config = dict(
    intermediate_size=3072,
    rope_theta=10000.0,
    rope_fraction=1.0,
    parallel_block=True,
    max_grad_norm=1.0,
    max_seq_len=512,
)
MLP neurons of a small language model. Each row is named by its layer, matrix (down: output weights) and neuron, and shows model dimensions 32-159. Each number is 50 + 12 x the weight over its row's rms, rounded and kept within 0 to 99.
After each neuron's rows, "raises" lists the tokens whose logits its output raises most directly, leaving later layers aside.

L4.down2740:58 69 25 67 52 51 46 56 41 49 47 59 46 47 47 50 43 74 57 52 59 69 77 52 57 40 63 52 59 52 60 61 51 56 54 42 51 63 45 43 68 35 43 56 32 38 71 33 59 37 43 37 49 47 45 38 66 40 56 44 59 55 45 65 66 63 60 51 55 41 53 48 44 76 53 38 66 35 47 48 42 45 67 41 47 51 51 39 42 52 52 67 35 60 43 44 31 49 61 49 72 47 18 39 42 62 36 44 42 50 55 66 51 46 66 61 20 41 50 40 47 53 50 67 45 63 40 56
raises: "ence", "ative", "o", "y", "onic"

L4.down226:54 50 40 44 35 62 25 64 52 50 42 41 41 45 61 38 48 43 45 57 60 40 52 50 61 50 47 59 32 37 58 41 26 72 44 35 52 45 52 31 57 49 41 45 82 41 54 27 52 46 35 58 48 37 50 27 34 45 35 62 66 18 31 60 71 42 51 66 53 42 47 59 66 50 39 45 70 52 58 61 62 40 25 40 62 39 58 46 63 46 57 52 52 50 59 53 24 33 44 50 58 38 53 38 37 29 49 57 52 49 60 45 68 54 48 55 44 43 42 63 70 38 52 49 72 47 74 26
raises: "ant", "ance", "runner", "ants", "board"

L4.down460:39 52 47 48 76 31 50 54 66 43 50 19 44 45 43 41 58 51 51 47 36 39 45 57 48 52 62 50 67 67 53 30 64 50 53 44 58 57 59 60 55 54 41 59 50 56 33 61 44 42 35 48 48 50 55 53 67 49 65 60 52 47 52 57 66 35 48 38 66 52 47 23 74 39 54 46 60 39 50 57 38 57 51 33 52 69 58 42 46 49 47 54 39 28 41 41 49 47 30 53 55 38 52 58 17 49 64 62 66 41 63 55 46 68 51 40 23 43 43 68 66 56 44 59 37 25 43 39
raises: " Although", " Since", " When", " After", " Later"

L4.down1767:62 43 52 66 43 33 54 69 35 42 51 61 61 51 59 41 38 53 44 63 53 59 69 53 73 45 66 51 39 60 55 48 24 28 35 58 52 50 49 58 39 44 50 40 59 53 53 57 43 52 48 61 71 55 52 47 40 60 47 50 51 60 50 56 58 36 42 40 48 41 64 45 54 34 40 34 44 37 37 84 65 60 69 45 44 52 53 34 61 63 64 47 62 55 49 30 61 25 37 62 40 45 52 51 62 27 38 52 39 57 57 71 60 40 26 39 61 55 45 63 55 33 70 62 44 22 24 36
raises: "iest", "ical", "er", "ence", "esis"

L4.down409:36 59 59 57 64 57 52 37 41 38 31 55 46 42 55 52 51 50 29 47 36 57 58 42 72 37 69 44 55 54 37 55 52 57 49 55 54 52 76 59 52 54 43 33 47 50 27 63 43 53 49 60 53 55 54 64 36 58 78 62 44 40 49 49 53 54 71 30 36 64 55 42 32 47 42 56 36 53 41 49 46 74 56 47 33 41 67 47 60 27 67 50 47 58 29 53 58 43 41 48 60 58 70 58 67 54 29 48 66 63 54 56 39 54 60 29 39 48 58 32 44 62 47 52 41 52 45 45
raises: "owice", "ić", "ło", "ów", "iński"

L4.down2653:48 53 46 63 46 44 42 49 50 59 70 48 70 46 38 59 44 42 38 58 32 56 52 62 62 51 57 57 49 58 41 52 57 44 46 51 50 37 37 55 44 57 49 45 24 44 43 53 56 46 37 43 49 48 57 64 75 42 60 44 49 51 62 56 50 79 67 52 55 33 49 47 52 44 46 52 42 54 45 38 38 49 61 46 66 46 46 39 38 38 67 48 65 53 51 56 66 77 53 47 40 46 52 45 71 37 64 46 73 57 55 54 48 70 70 32 39 49 29 49 44 48 56 49 55 59 59 53
raises: "ita", "ense", "iti", "ion", "ora"

L4.down2701:48 58 58 45 35 58 38 45 43 12 40 35 54 51 42 65 59 64 45 42 50 69 34 35 48 55 34 48 42 72 56 33 60 58 49 55 55 50 46 55 42 32 29 52 33 56 47 76 57 54 35 77 33 57 42 51 60 40 44 67 49 24 58 54 53 70 68 72 30 69 38 69 48 56 44 58 57 57 65 43 49 51 60 43 44 68 18 48 52 54 39 38 55 69 66 75 48 59 43 50 46 66 45 49 65 54 49 55 56 45 40 55 70 49 22 65 55 34 61 49 35 77 44 50 57 41 47 62
raises: "AL", "DM", "AR", "IB", "BC"

L4.down2086:33 49 44 61 66 64 36 36 66 42 68 30 54 52 46 38 47 68 59 40 38 43 47 48 51 65 46 47 62 37 77 61 52 22 56 31 49 39 58 50 37 32 44 61 48 43 51 54 65 43 51 56 60 37 54 57 64 61 58 49 43 46 42 50 47 66 57 43 70 50 58 39 44 54 68 61 54 66 49 63 46 61 51 15 54 33 34 38 57 59 58 45 44 33 64 45 51 52 46 55 53 51 72 66 44 60 62 44 80 44 33 61 45 57 42 40 51 68 50 47 51 67 37 38 67 51 33 63
raises: "\n", " This", " Another", " While", " However"

L4.down1271:63 25 64 52 75 55 45 61 70 49 62 31 62 65 64 40 64 55 52 55 45 40 30 44 38 48 46 54 33 51 48 44 61 24 55 59 55 57 60 49 38 52 45 38 60 32 50 42 61 59 60 63 55 45 62 44 32 31 40 45 52 29 60 33 47 58 48 72 42 57 55 52 66 42 40 40 58 38 45 49 49 56 52 46 53 42 64 49 58 52 60 45 52 38 64 57 52 52 42 59 47 46 75 56 36 49 45 70 55 47 41 53 20 51 29 52 85 60 36 55 49 60 45 52 39 59 54 42
raises: " they", " he", " it", " she", "\")."

L4.down2583:70 43 56 40 57 52 41 64 40 59 54 44 39 72 50 66 59 35 34 54 45 58 46 50 58 64 54 59 45 55 41 54 62 46 56 39 52 37 57 62 61 38 51 39 42 46 42 45 51 42 53 55 31 65 49 45 41 35 51 60 44 57 56 51 52 47 47 32 66 54 60 35 53 46 26 64 53 66 47 39 58 24 47 41 70 36 37 52 74 52 58 43 54 40 67 62 29 29 68 35 49 47 59 61 41 35 55 45 67 71 76 41 71 63 72 76 47 67 54 62 49 43 65 54 43 40 39 55
raises: "ies", "est", "er", "ster", "ed"

L4.down20:68 55 40 34 40 67 68 30 59 32 57 60 45 51 51 68 60 72 61 62 21 49 48 56 36 37 69 66 41 59 44 44 58 63 44 67 40 31 35 50 42 73 49 52 38 55 25 57 39 58 58 79 34 39 42 49 32 53 60 31 43 84 65 48 62 57 42 39 70 61 41 55 53 60 43 40 40 48 62 44 38 68 48 49 52 39 39 55 60 45 48 36 23 46 49 43 69 59 38 39 47 36 29 29 54 39 40 47 46 65 53 57 45 38 42 67 67 30 38 22 56 60 35 55 46 31 46 36
raises: " writer", " artist", " author", " editor", " scholar"

L4.down2450:49 38 69 38 49 50 50 55 63 47 36 69 56 65 37 56 49 45 48 61 49 35 56 49 71 42 24 45 40 44 47 36 44 49 51 32 44 37 57 26 55 31 57 57 54 66 52 45 45 24 32 44 43 56 32 33 60 71 44 52 31 46 54 68 53 44 39 47 40 58 59 54 60 36 38 37 44 82 44 54 49 41 55 42 46 40 14 60 53 71 33 52 35 42 51 48 56 39 68 44 38 57 54 45 61 66 52 40 42 31 56 59 44 89 47 47 56 64 51 54 73 60 58 49 36 25 41 37
raises: "ability", "eff", "able", "up", "f"

L4.down1234:56 35 24 66 48 57 40 56 54 45 70 38 39 58 48 44 46 51 72 49 53 39 51 54 57 46 51 54 58 43 44 54 51 23 42 45 57 46 75 47 55 48 47 71 46 62 61 45 59 44 40 53 58 47 47 44 41 40 50 54 24 40 41 61 50 48 49 49 52 39 45 56 35 56 56 58 55 66 44 72 57 68 76 36 54 56 45 45 58 61 57 43 42 54 59 70 33 47 43 66 42 50 69 64 40 49 49 50 52 54 39 53 38 64 41 32 51 45 38 49 49 53 36 48 51 31 47 71
raises: "\n", " They", " These", " While", " Additionally"

L4.down1253:56 39 59 70 43 70 53 38 56 28 41 57 49 52 52 58 51 33 58 35 48 39 64 71 51 45 51 48 54 44 61 56 52 52 37 50 33 28 61 59 70 46 37 53 41 76 29 60 31 53 52 43 66 60 32 49 40 40 50 61 64 67 73 60 74 55 46 53 50 33 48 45 39 53 70 62 35 44 46 58 48 72 39 66 57 46 30 38 43 57 49 45 67 40 46 46 44 64 63 46 31 22 56 56 45 54 37 69 54 44 56 50 53 47 72 55 66 42 56 28 52 47 61 45 57 33 29 72
raises: "ia", "i", "ini", "y", "ine"

L4.down1801:44 64 51 54 49 58 47 50 39 66 54 55 67 56 69 61 44 56 48 54 49 45 31 56 43 33 46 60 60 51 63 42 29 47 66 41 57 58 49 51 38 59 44 59 49 70 72 34 57 53 54 59 45 56 72 32 40 45 43 54 18 43 49 52 52 57 43 38 38 55 44 41 46 48 43 55 41 49 38 51 38 57 62 53 61 44 42 51 62 69 46 54 48 52 39 51 51 53 37 73 48 50 57 55 61 57 45 60 64 42 55 61 48 48 29 27 47 42 48 51 52 67 58 21 38 53 55 36
raises: " it", " they", " there", " therefore", " also"

L4.down533:58 64 54 27 65 55 52 36 72 40 48 57 44 49 67 57 39 48 43 40 52 34 54 73 51 42 41 61 40 44 58 43 41 43 28 69 57 64 55 66 45 37 50 37 57 65 54 30 46 67 64 37 58 29 49 60 47 52 55 53 52 65 54 60 28 49 36 34 51 53 51 56 59 61 39 38 54 35 50 41 39 48 44 46 59 81 44 75 39 40 45 39 37 86 82 28 52 32 57 45 58 60 62 57 52 43 42 27 41 37 42 60 64 51 73 55 23 47 42 56 36 44 61 51 49 48 26 58
raises: " scoring", " teams", " player", " championship", " matches"

L4.down299:34 62 59 33 35 35 55 30 39 54 60 66 56 27 41 45 44 44 47 53 49 47 41 43 47 45 47 72 49 50 41 41 38 57 41 59 44 41 44 25 38 45 37 47 62 67 42 43 46 63 49 43 76 37 21 58 57 48 52 38 38 25 43 55 62 42 40 52 63 35 60 78 26 54 53 43 46 56 37 44 33 47 26 60 32 55 46 82 42 56 41 35 40 67 61 42 37 37 67 63 36 46 52 66 35 65 50 59 46 36 41 49 57 51 40 51 71 42 44 55 51 64 38 54 58 59 49 53
raises: "ons", "ub", "es", "els", "on"

L4.down1695:58 52 40 44 21 61 57 59 76 46 54 48 41 52 52 56 76 39 47 57 41 37 49 63 44 43 56 68 35 56 65 40 49 40 56 47 71 48 47 54 47 53 33 26 66 40 43 55 32 28 59 36 37 35 45 57 41 45 58 52 55 46 53 59 62 43 48 50 49 49 61 72 32 24 51 27 71 43 48 77 28 41 65 38 50 40 50 59 51 59 61 53 49 47 46 30 69 75 56 62 45 52 52 27 66 54 52 55 50 56 52 47 35 40 50 48 66 41 65 51 61 39 65 63 62 49 42 53
raises: "ica", "ations", "iest", "st", "ico"

L4.down1866:75 21 57 57 71 59 43 56 63 50 53 36 60 46 78 22 62 49 57 44 40 41 50 44 58 48 68 40 43 61 54 47 43 36 47 56 52 40 67 64 28 50 47 57 61 30 54 59 67 58 54 39 49 51 66 52 39 32 43 46 27 31 50 33 54 40 42 77 31 64 51 48 58 33 50 57 45 66 37 65 49 56 70 43 41 57 58 38 52 49 54 50 54 35 45 58 58 53 20 48 54 54 85 47 48 46 45 58 52 42 42 55 33 55 15 43 68 49 40 46 39 41 63 50 42 39 53 62
raises: " they", " it", " there", " he", " she"

L4.down1149:41 50 41 52 70 32 49 55 33 29 39 26 56 58 72 20 38 36 58 36 36 36 42 24 62 62 50 22 55 42 55 49 46 23 27 56 72 65 44 50 58 50 48 65 60 51 53 55 58 35 48 39 51 41 37 24 61 56 44 57 24 67 42 35 53 52 47 55 45 29 41 49 38 37 47 61 60 36 30 64 40 39 57 52 56 57 35 53 42 55 36 52 41 35 52 62 34 50 31 65 61 43 60 62 31 59 70 53 59 56 56 53 47 46 37 42 54 44 42 58 60 39 32 38 51 52 60 62
raises: " However", " Initially", " Although", " They", " That"

L4.down2780:44 70 63 33 38 52 32 44 64 46 45 54 40 62 51 18 58 56 37 47 40 40 59 49 69 65 54 32 69 47 53 45 52 49 45 35 61 60 61 51 39 48 49 78 50 49 67 34 51 43 60 32 50 44 71 47 48 61 59 52 48 46 43 39 65 35 34 41 51 47 51 54 43 46 44 56 58 39 49 18 46 49 52 54 45 63 49 58 41 51 44 56 60 36 57 50 44 58 23 37 52 38 58 47 49 64 48 43 42 63 49 60 42 66 64 45 55 34 64 51 62 53 49 46 58 50 76 44
raises: "ro", "row", "rag", "los", "rac"

L4.down1102:61 60 40 56 89 30 27 28 47 65 11 54 46 48 65 28 34 56 69 42 41 55 37 72 46 46 51 35 63 42 32 44 47 70 43 49 54 33 53 41 22 44 46 64 43 55 44 32 56 62 57 57 38 26 49 70 48 61 47 68 62 57 42 61 61 48 47 45 52 47 54 75 48 46 41 79 53 54 59 74 59 62 58 54 32 60 44 69 51 55 45 62 37 43 36 48 30 50 42 48 35 42 48 53 55 40 44 50 41 58 46 63 67 51 45 40 65 37 37 54 51 52 45 59 74 61 54 43
raises: " steals", " tries", " begins", " ends", " finds"

L4.down104:26 53 47 53 56 50 58 58 61 40 37 15 38 55 44 34 39 60 58 58 38 21 41 47 66 59 45 63 72 40 42 41 60 25 37 45 65 61 51 56 59 51 38 53 46 44 45 49 57 43 22 52 53 32 54 52 44 54 68 40 37 54 35 58 61 58 50 48 60 38 54 47 39 52 61 33 30 58 70 54 49 47 37 49 33 73 50 39 37 42 49 42 42 65 54 61 34 58 48 60 68 56 50 57 34 51 69 53 46 53 46 66 40 54 43 39 48 44 52 45 62 43 39 53 53 45 41 52
raises: " During", " Later", " This", " After", " While"

L4.down250:64 44 32 26 49 57 49 54 73 44 51 40 49 38 46 46 49 75 35 59 46 36 40 61 34 41 52 61 45 56 69 60 56 63 73 44 36 44 62 42 61 58 56 54 47 55 33 57 65 66 53 55 62 47 45 42 34 56 49 46 45 33 51 50 47 38 41 67 57 59 42 74 37 65 60 66 57 56 44 61 64 37 51 46 32 40 54 57 54 40 56 46 58 63 43 56 39 35 52 51 42 52 32 34 62 70 45 37 53 54 30 63 41 46 45 49 65 51 53 38 25 35 49 32 63 28 62 47
raises: "ties", "tes", "ti", "cies", "ts"

L4.down2932:52 55 50 42 46 44 48 50 47 43 47 42 52 51 43 61 55 68 42 48 39 40 29 33 18 61 68 49 34 52 65 36 54 61 49 34 52 62 47 56 44 43 52 75 76 62 48 56 51 49 53 66 50 61 77 37 41 50 28 58 60 69 55 69 49 47 45 52 50 40 57 57 70 83 45 73 19 69 42 59 61 69 50 54 54 53 43 28 56 37 59 57 33 63 43 05 70 35 53 81 19 48 63 31 39 27 72 63 51 29 40 62 63 46 64 59 39 48 55 47 34 74 50 38 63 46 52 32
raises: " week", " month", " year", " day", " times"

L4.down2970:54 32 46 39 51 72 42 34 65 63 68 55 39 52 56 48 55 30 70 38 35 47 59 52 52 55 67 67 27 46 63 39 49 57 51 50 44 55 60 41 47 64 52 45 51 45 47 46 54 32 55 33 33 59 58 62 40 45 65 66 41 37 49 70 37 49 69 45 42 41 47 31 58 44 46 58 55 42 41 26 60 51 51 57 50 52 36 40 79 71 48 59 58 46 69 48 43 48 61 49 55 59 59 55 78 53 44 48 56 46 31 73 52 40 58 41 15 64 37 39 54 69 38 71 60 42 63 31
raises: "\n", ":", ".", ",", " "

L4.down2665:47 55 61 64 40 42 59 51 48 31 56 52 50 69 40 36 56 56 64 61 67 63 57 52 51 45 42 53 42 35 40 53 69 53 56 45 75 49 46 52 38 58 29 55 40 66 38 40 56 45 70 30 49 58 49 57 40 40 61 53 48 43 67 43 46 50 40 50 51 43 50 55 43 65 15 64 62 25 38 31 26 33 30 46 38 35 60 60 25 50 34 50 64 52 58 36 30 47 25 56 54 55 59 61 61 55 61 76 63 55 44 63 54 38 46 38 52 52 41 43 46 61 61 45 30 53 51 57
raises: "in", "ins", "ar", "ir", "all"

L4.down8:62 44 55 52 47 50 70 36 62 46 52 37 60 33 57 68 28 56 52 73 66 58 76 59 32 34 49 50 46 70 37 53 60 37 40 73 62 48 43 58 56 47 52 52 71 41 73 63 54 43 47 46 18 42 53 27 40 40 41 72 43 64 51 39 54 42 40 47 36 56 49 48 61 47 42 56 45 38 47 75 41 56 48 54 57 48 78 51 35 44 57 51 47 47 26 42 54 48 50 34 68 28 33 45 52 57 66 40 46 48 34 19 73 43 45 44 29 40 49 42 36 59 51 42 48 34 61 34
raises: " 2011.", " 2015.", " 2025,", " 2024.", " 2008."

L4.down951:43 43 34 43 52 51 54 63 61 53 42 17 45 59 46 30 38 72 61 48 42 37 46 42 52 48 56 57 65 44 49 44 70 24 51 40 58 55 56 47 56 49 35 57 55 51 53 50 60 29 33 47 58 43 47 53 47 32 51 37 27 49 35 57 57 55 48 55 45 37 51 46 42 47 59 38 52 62 58 64 47 57 49 44 51 83 54 46 47 57 37 45 23 48 40 75 42 48 47 66 59 51 58 59 29 45 52 48 60 63 50 53 52 52 36 38 37 38 45 56 66 43 35 45 41 41 52 53
raises: " This", " These", " However", " They", " Their"